config.yaml
num_hidden_layers: 13
hidden_size: 384
num_attention_heads: 9
num_key_value_heads: 1
head_dim: 32
intermediate_size: 1024
vocab_size: 8192
hidden_act: "swiglu"
norm: "rmsnorm"
norm_place: "pre"
norm_eps: 1e-05
positions: "rope"
rope_theta: 1000000.0
rope_fraction: 1.0
qk_norm: false
attn_scale: 0.177
bias: "none"
tie_word_embeddings: false
parallel_block: false
init: "normal"
init_std_qkv: 0.0255
init_std_o: 0.0
init_std_up: 0.0255
init_std_down: 0.0
optimizer: "muon_variant"
learning_rate: 0.0028
lr_mult_o: 4.0
beta1: 0.95
lr_head: 0.0024
max_grad_norm: 1.0
warmup_steps: 200
schedule: "wsd"
decay_fraction: 1.0
decay_shape: "linear"
final_lr_fraction: 0.0
batch_tokens: [131072, 262144, 524288]
max_seq_len: 1024
doc_mask: true
train_tokens: 900600000
max_steps: 3498
dataset: "wikipedia_en"
MLP neurons of a small language model. Each row is named by its layer, matrix (gate and up: input weights; down: output weights) and neuron, and shows model dimensions 144-271. Each number is 128 + 24 x the weight over its row's rms, rounded and kept within 0 to 255. Numbers have three digits each. A neuron's up and down rows have the sign that makes its largest values positive.
After each neuron's rows, "fires on" lists the tokens most often at its 100 highest values on Wikipedia text that the model never trained on. A number after a token or word is its count.

L2.gate18:125075127134215171100165116121076190131136147117083124115105129130141126116130121104142201126126116124157132123139127099146150141105097114117120137106117173086134133101101104169139073133138099144103122119116172118133139098128100140139083103143095151134100149132168132115140075104157130107064133109128160130095114131139106150120154119132149115129113105118172139124151106106154140126124
L2.up18:064047125132136138116134109156094130179126087128102117112104111151136152108141141153116112150129129155129121167152088112139133168118144122126100118061082138147115150139131147146136089105135098153120119119099165082146126145115085124144114079140104112149120124130116117163159126134162144110089151115120151140109152113123110128133161097107107111165125144137186141135155111115117174171120
L2.down18:138104125118157111119132125122161119112152125114140115107140136131155132122121109086084150124146158106160130156186121148184113142118124158130087151106152145121128136129112121123072111118150136148130088137132146172101133127169161085107106122097158113152124156135153142086112138124137109128102113106143092137124169117125129120080148155108149100166107114090180134133176109153185173120165
fires on: ")" 69, "\"" 17, "]" 12

L4.gate633:113092110135105109118149119138105122099123108125164108139114089136150129113164097179140147128102114110127132160146131125094103124119147131113115152152097158167126140132139152129105104119114106117171113128127114121141117120114120136110128110095093135108134139115136073163117091073160124125099115128183134119090107116116098105134174163138110147079110166116122088140099143087098115127158
L4.up633:109094082114104114101151144153099122152112131112195132138123115133155128117134100143156163138120145112124134149151149140092139135097224121100114154158125138143131127145127146099100121115122117111169143122123117112149119136098126167108113093120101144106125149099122086172128062065145152148049127125155107139102114115136093102098159164141110111122093142118112106133129108084125129114156
L4.down633:096138141106100085123153126156105136105110148105137107141113128098161122094160105156134143133109121141124143124107117120098146102127130132120126165148130163134128133121108154130123108121120112122149142130080137093153093118120120159105136093127093159121130109121171114146146115086150133123110112127160120105114117132127080107114133147189101127096116127113075125138115146097080123098130
fires on: "." 98

L9.gate67:102122081111120109155146116113136157130133096122116101157110120164083142087103112141151113105113140108111165121116119137111101129073148112111119117136105136096072116141162161094147119093159136120141130151153118116154105157155054114155123067147134155132138125112101144126126141125185098156148118065151162143134120148107107152129135138150144147107148124165131128130116157114088098083097
L9.up67:140127113113118109137139149144087109129132152121129099141118109138085162114128131132122161106125141155133152160129168133131074156114154103125136128117063141129155103198141137144104137081115183090127099131128091149114100115153095162160133133146098127076146117082132122113151152101148123141145177098130091143147100139165109121129091150113134105075168146163125142084135146156133156085123
L9.down67:130072122112120129127109113127160120100136123081154134188174119110117146128163086115124137134125176151124166140099124112093111130138146141125104173157135155136058128118134163128169062156133121117153111114111089130137131081108108110161115150139125124102093134162143131140140169114126141140120129128164100184086127140131092112170152167089141117109138105093148158104149170171114122143117
fires on: "," 80, "." 8, " is" 4

L6.gate868:133071129138146122155121132122125135138132143111091133148141162115152137075136170149149107135158132126135089119120128105106143152110076129122109122118126159168114107118122148151119063188164168156095120113115137132110116119134103101111138112100117137116080136141130142109132119166136101142081138120099104103155112110065140124109124207151061125088130124111118117106150100125106137149164
L6.up868:105169076147138123140081123085097116102148085126110117140138157104164141127134136145133100180122106125149139088184094106140136137135118126107119112136110117158102106166120154111158141146104111130109098137106106122087139121082075118091087101118135172134143114113129121125120127143129136141079124134133106145131137102148156109137114102154087135142143096111118103133127157120148129131126
L6.down868:128160141117088141148160102137165106128136105173124154138145101191106162142161103130100138108106081120108130153098175152115137143112129133156127138144120147102123138082151080114146125117138152133141167099123143136119130146120138146170120192138107142144116171146116133110137108083100093115142122135121162137124115162087107149142160120095140141123145174126139130141067119146156085115138
fires on: " of" 35, " a" 8, " about" 6, " appears" 5, "s" 5

L8.gate212:122142115113120095121171108134179069104108147179130129115151124142138171059134118095089137100123132145134123135113087177133153113084135131145115119151148111087142120146164104110136167102132137145136092121115121137109116145155103148125111110154137103101132153156118143113173091148103075154148156108081160099166148114115122132120152145118124127122147152100081097140153117129144153147092
L8.up212:158080129149160097133144147137139156146131140137089151114130140093133122105136123105142140158136147115139182139137091120127152132092123121096126108121144130120144153185132128130106144093112160114116104146126162148172141128126114172123137106106106132118140080104107096151126092156175132172097125150118079154086113133154128124145105161110146140142124135122164125153109158095166130125109
L8.down212:115073097151164097099133119096149126091105172110120121132100118156134097127118111108135179141142153133114119122133120108129097106122119141117119155168083130136113141103161147209149146134099134121154079149134083154098121116105139153109135127146168089119172079110164127103188120145117093131117105153133115148095144147136114149075158134152139101131111109107142095106150101171132148143111
fires on: "\n" 20, " (" 15, " close" 8, "ly" 6, "," 6, "\"" 5

L6.gate216:081157122106160133119154105118126104111146138121126090144144117158113157169123141136161122126101109127141142134136158123119131127093122106140127136144117167088123161144148119111138172097121096139161139115106107159148119124108087155155122118164162122104149119075157134143109175101131132111158152131122150105123107106170150126144146119176153120115195122102150078137127128159149105142124
L6.up216:147086133140132157093144107117146091104145131174124119125106152133134146158158123139123141133119143121154130123142162142128126134114137149128125084150087180128132114129093126087125130110130089122138119151140125132107126165103153117076115110132124129110121117057113115177121152106142163155177140108126151101138155114136135163076126167109095171113175148116139101115156116145099110098147
L6.down216:101122115124099135110122108118153145121128121152152111123102119182104142109109117134123152124099136088145151134109131144119118129132094102142085073127136166095102166151132143117136111158130108120144090144109090130159067093113154140148140172110091119099137107156126122167086156136129134139139127153168127161144123161128122109174129114119138123110152171089174123154137180137143139116143
fires on: "," 46, " was" 29, " is" 20, " the" 4

L7.gate331:171135093128121094165126131118149134127155151173157160162141155124149132097108096110133132119115153134135152086147160143115187155154098141114105090112110133108106117165124109154143089090159124123128131114141128134152108156144072136158099041137173120140160131121130138109141120130140135099132120130120114115124152134127124125105145102109068129070143139121119122115135185170139136165118
L7.up331:130131136152126179137107161142085170061081089109133155144144137124154108125133106125110144121134085119095149114147167104130123150116142123137124111108139143141115102134095093148170085121120147127150141166063086125162134110173088105135101095115093145177126107155130102154157139115086124117145108124132138144130090149111150156113128116157109099103162138152137095099123141099103106139125
L7.down331:120136139168123148183161137123140132134127132096177154127127129142102105140109107133174133115124125111135096190110140108116141120160098147162152110124117112110115087115089115055103133129166189109125173106156143087118102135187135114114140187135138108143119136180094178117124129096157147091125095161162114107140171114109129131130086147121091125129157139109147158122129142152147098154118
fires on: " a" 47, " an" 9

L2.gate39:094108125119130107138131127161090161175115131117143142096111105113165124081146112156140181109142125111117122113107121155105119140058144133109135159177118116133133118093133161119107104139133110122180119146133129111131163119102130183117124122112125120088066147144095082158115105094133137133081122115144079088084103118140095143134177173141087103099118122125137153125133135118096145101159
L2.up39:114101134137127098133149178147077155108136135108157120133126124128173115111156090152161167175168113139128114153116076137114120136086128127110129149170098113148150132120127161094127105131107124129146099115112130102144148122112118176102121104117118136074106140111062106184116078087120147159067159151116135109108091114151112144150173169157090140091135162135106102142104115102095114092166
L2.down39:088114117135138115167152178148127146104146130116169137148081078165152126116136116108137136156147122146095159140144151115109128140111152128134095159155096088141146152122090145132100144135158105084161091116109179140151091142141182117114145101139148163121124170129110107145146141092149106154095135157173135116113123135167111137142095151153072141086144148112098103130129161128099149078127
fires on: "=" 85, ")" 6, " |" 5

L9.gate451:139189141133135175151120133109121116112155150086147135147139135107139132115138114122169116133106106114158131123120130133182145125110137146140115126144105097117127091124110145155147134131161129113095098129103150132135144127092083106142089119139129121183180085116109156140125128120142092147133113079106130132128098146068104110165104146116071089167165150120187162146114143135113142145126
L9.up451:128137129138142127118091162134124107123167131135126210143101132155115115138151075160122140161123097132136148119106130105133115122126145115108102111122091156127147129110098161140132180116160165147153115135120102140145148141113091120164121132151122125090171108076100070132071107114140121115133104110147114171151145133112117116106130138141144110132152148135080138155098138120161087165127
L9.down451:138104081121137109113123173157158091132123135121113161120177142150135128127134129157122108130131095100114131178087136095136121170101140130138107124099100102150101057092112172148140120095140120118131104095147136099118148139132133126145107093126185092117153111117157110148115168142120128121098107162117129134105125105114091120134133182109102099120127083142099204134128133145180132100115
fires on: "," 56, "\n" 7, " un" 6, "—" 6, ":" 5, " if" 4

L6.gate762:141152098115120094163123111136141142141128135112132123157082107120157146077155095160153135130130146159124137169109105161077137123094108084135144150124105145127121159143141158141148117126143101113155101123132126111119100162110119133140137108156093121140106143116177121109156133139113138152144133116162106142124137127179092107116115123143128137109143126097130075131100205099133109079147
L6.up762:170135117113119125125139140139149133099172132119137141128117106145170136126117091121114094212125132174115145163161126145106161127115115084105135140143110128132155147128128120140106209130146153102112074147080126113136173099107156114100137091167139093149125143130127089108120069083123109155132109176149138098105144162133084151135156118155106131124125138086092110142099176129115085122144
L6.down762:135162153140132120101151134136102124090125124154105135160103143145088085118141129096124139103131115161145165134088121119150092159161143130157178174097149172130161113130139157139121124144138116104096103126113118133178162146139147151121160118097148119129129098103135146169126086143142103114135122116177062134131129116102183165098067123135136142134131105130131114136147117151108137132091
fires on: "=" 85, " =" 11

L2.gate543:150082165107172131129119134118110137201131119122122096143191146126155151146099094121126156128119174098099126093089129147176118151092126108089111167107135114168160099163136107132166138158150170166167105158114095140152140084152120164127118143130128117120146129113144149095112111184083124090116102116141112148125107121126134124115140128149123159123121157107144136112124106148174099154132
L2.up543:116069143117127082146128144115123154148118092134118109100173168077163138115155150117093120159145129095172127103149154180128102162111108155125128157141115105136118131123113099162157118151160152114157131121120091128161107137144144129099171128145106111158163109131170128122123078137085142111125086091124133138147131160128132136139163132131150166130128140107146165113089114159185121119102
L2.down543:130121149125169100158124128090114138143180133114131095139157164080168145131146114159159114120096145106159115133099151170105125107125151115101108123117139142140151118129105137121145121162120133098198105142124089118164121127120096147118122102146123092170107116162144113124131082124118146108148103090132157127116085138111120123133109116185127163147136131106085150128140129157159110159122
fires on: " al" 40, " Al" 22, "Al" 13, " el" 11, " fl" 5

L7.gate474:130148098137144139114154154097098095159154149105128082155124109134142117130120073095168151109144133129113157166148171084135127170104126134138164117127141097095126141124075121087192120124106143156129119152120084063128113154093114099106152170151129172095114124136186122101179103146115136113132122092115115161110110155133182135141082127149132122164080134101156134129166103179119098118129
L7.up474:102086100158113139141149137116130208126118138099135132095149128102158086102117125080142111118150140131094126109142145087126149118094099124149115131136114104129126124110130116120134137169119136122135134148110075139113139168119124132168142150138124159155144139130186140133180128149132122126157131092154130093127081115113159156162134125137140094131141133131118147105170088132138111126168
L7.down474:131131077143152149120162176116121119133181155135165097155128168147164144124108131126136135119143086145117176108140159165118108099112134136099119115098163120165156131097179127136131189124164119095090108117141103160120163106115154159132111143121150155110110134138153134138147099102117120096144124107166098094128064137145139177163141166129108144078172140111112133117129119109099092120121
fires on: " U" 46, "Al" 13, "U" 11, "-" 6, "l" 5, " al" 4

L9.gate306:138120133131127129181167146154159144132107149124122154154139135135157139096110126123115126115142171121113136149098120169116154105131104102166113110149143146140130127150115143150143144099143091120168168159139126158146140146119125117121118152125082113145145141145132146140141179185114117131145112103170111121145129148087095129127126114124127115104128131141087117113139142141106131085150
L9.up306:138117147162160096136139165144108143090117143130123138167168121164114141155106103163135116126118132132083115098142140135115143100121151088149142118125102097119131124145115149120125118149140151134130124148108109130143128107158127124150181143087139109143150127131095103130093148096103127138123175163127119089127084132099102159125115133106155097150130143125131111073132129129087132146133
L9.down306:120159129150084112128125092119146144146130150113091132161140130111123117139110156111121126130106080143122109178174107092120039138121121156130120116165152082101138179149174126151120105126133125105121118130126147077094108141155152109136148100117125111129130134120145104122128123134163141098103136130122122124128110119130121130120116126140121140120138090069139151150139101132120119133103
fires on: " from" 14, " a" 14, " and" 11, " an" 6, " as" 6, " for" 5

L8.gate381:143095135096096087112150125136103164130140067105125119172125099159108096084072131112119126109121126092123103135126150176174121137142125093122088122143152168088134097133113150170111147116123165143113139111130117083115133122149102078127144147110156122150139094128142131130111138103152102111132126109144148123121149125139130151136109093169068102138173118107147119114095104152105110137132
L8.up381:145107121139086096171139141143136150146148141130120152129171136148146077103142133132095173117171129129117119142111144131171112173132120087147145139117158140110127140144116127152132143118148182139113105156116107163122150128177110092163150136131106124119140083088125106148132129152157134141101161091148155109137140094132109141121120079115113094080193103109129086150111134164089151137115
L8.down381:147139142128129132102141152111161135099149130096140146195062144127165105092128129097097139105118148110121141127105128158127137146097119103142132162153145127099137102150120144113180137160151101104124101123151098118149175156165103173152152154152109121102110075164100144154117172108146135142180141123161124156149119154143126094140123108155155110121127076167122113137108080103135122127131
fires on: " D" 29, "." 15, " W" 15, "D" 11, " w" 5, " d" 5

L4.gate333:114089142162134161135123151128114153143119109125112080136140137127142136146095136102124077139188161091123114155121144143167120154144171155181148142112110152177131138085126103114098111097146137122102121102131122128153118143143108144119122143117144125167115164096095158113157144102124147124112153141118118110131115130130119135121097137145139142118125163148144159182150120139097168143132
L4.up333:109080148146159115128147073143142133126128139108135111148152128160090134127138170132099109142182156125133118101077181091116149136120106126124140186132124165158127106127154108151083096132128122156091144159150110142136168150113092155126129085147124136154177113126097156140135096123182136091106157134151103135142124164114081122148136132112093115115114116102109131129112127151091173122139
L4.down333:129147114123128109115148169181126155107106198138130152111111137145155131132147136113157129111136164100104103151155132182147140159124118127113086100102132210105133127128080160138134121095104131138133123110109099129142122107162126110084158114118134164158140142126146189129155113149106094127082116111096119114125166110146147120108109135109157114136125090128154126155133139134103127137161
fires on: ")" 18, " were" 14, "\"" 7, " was" 5, " for" 4, " called" 4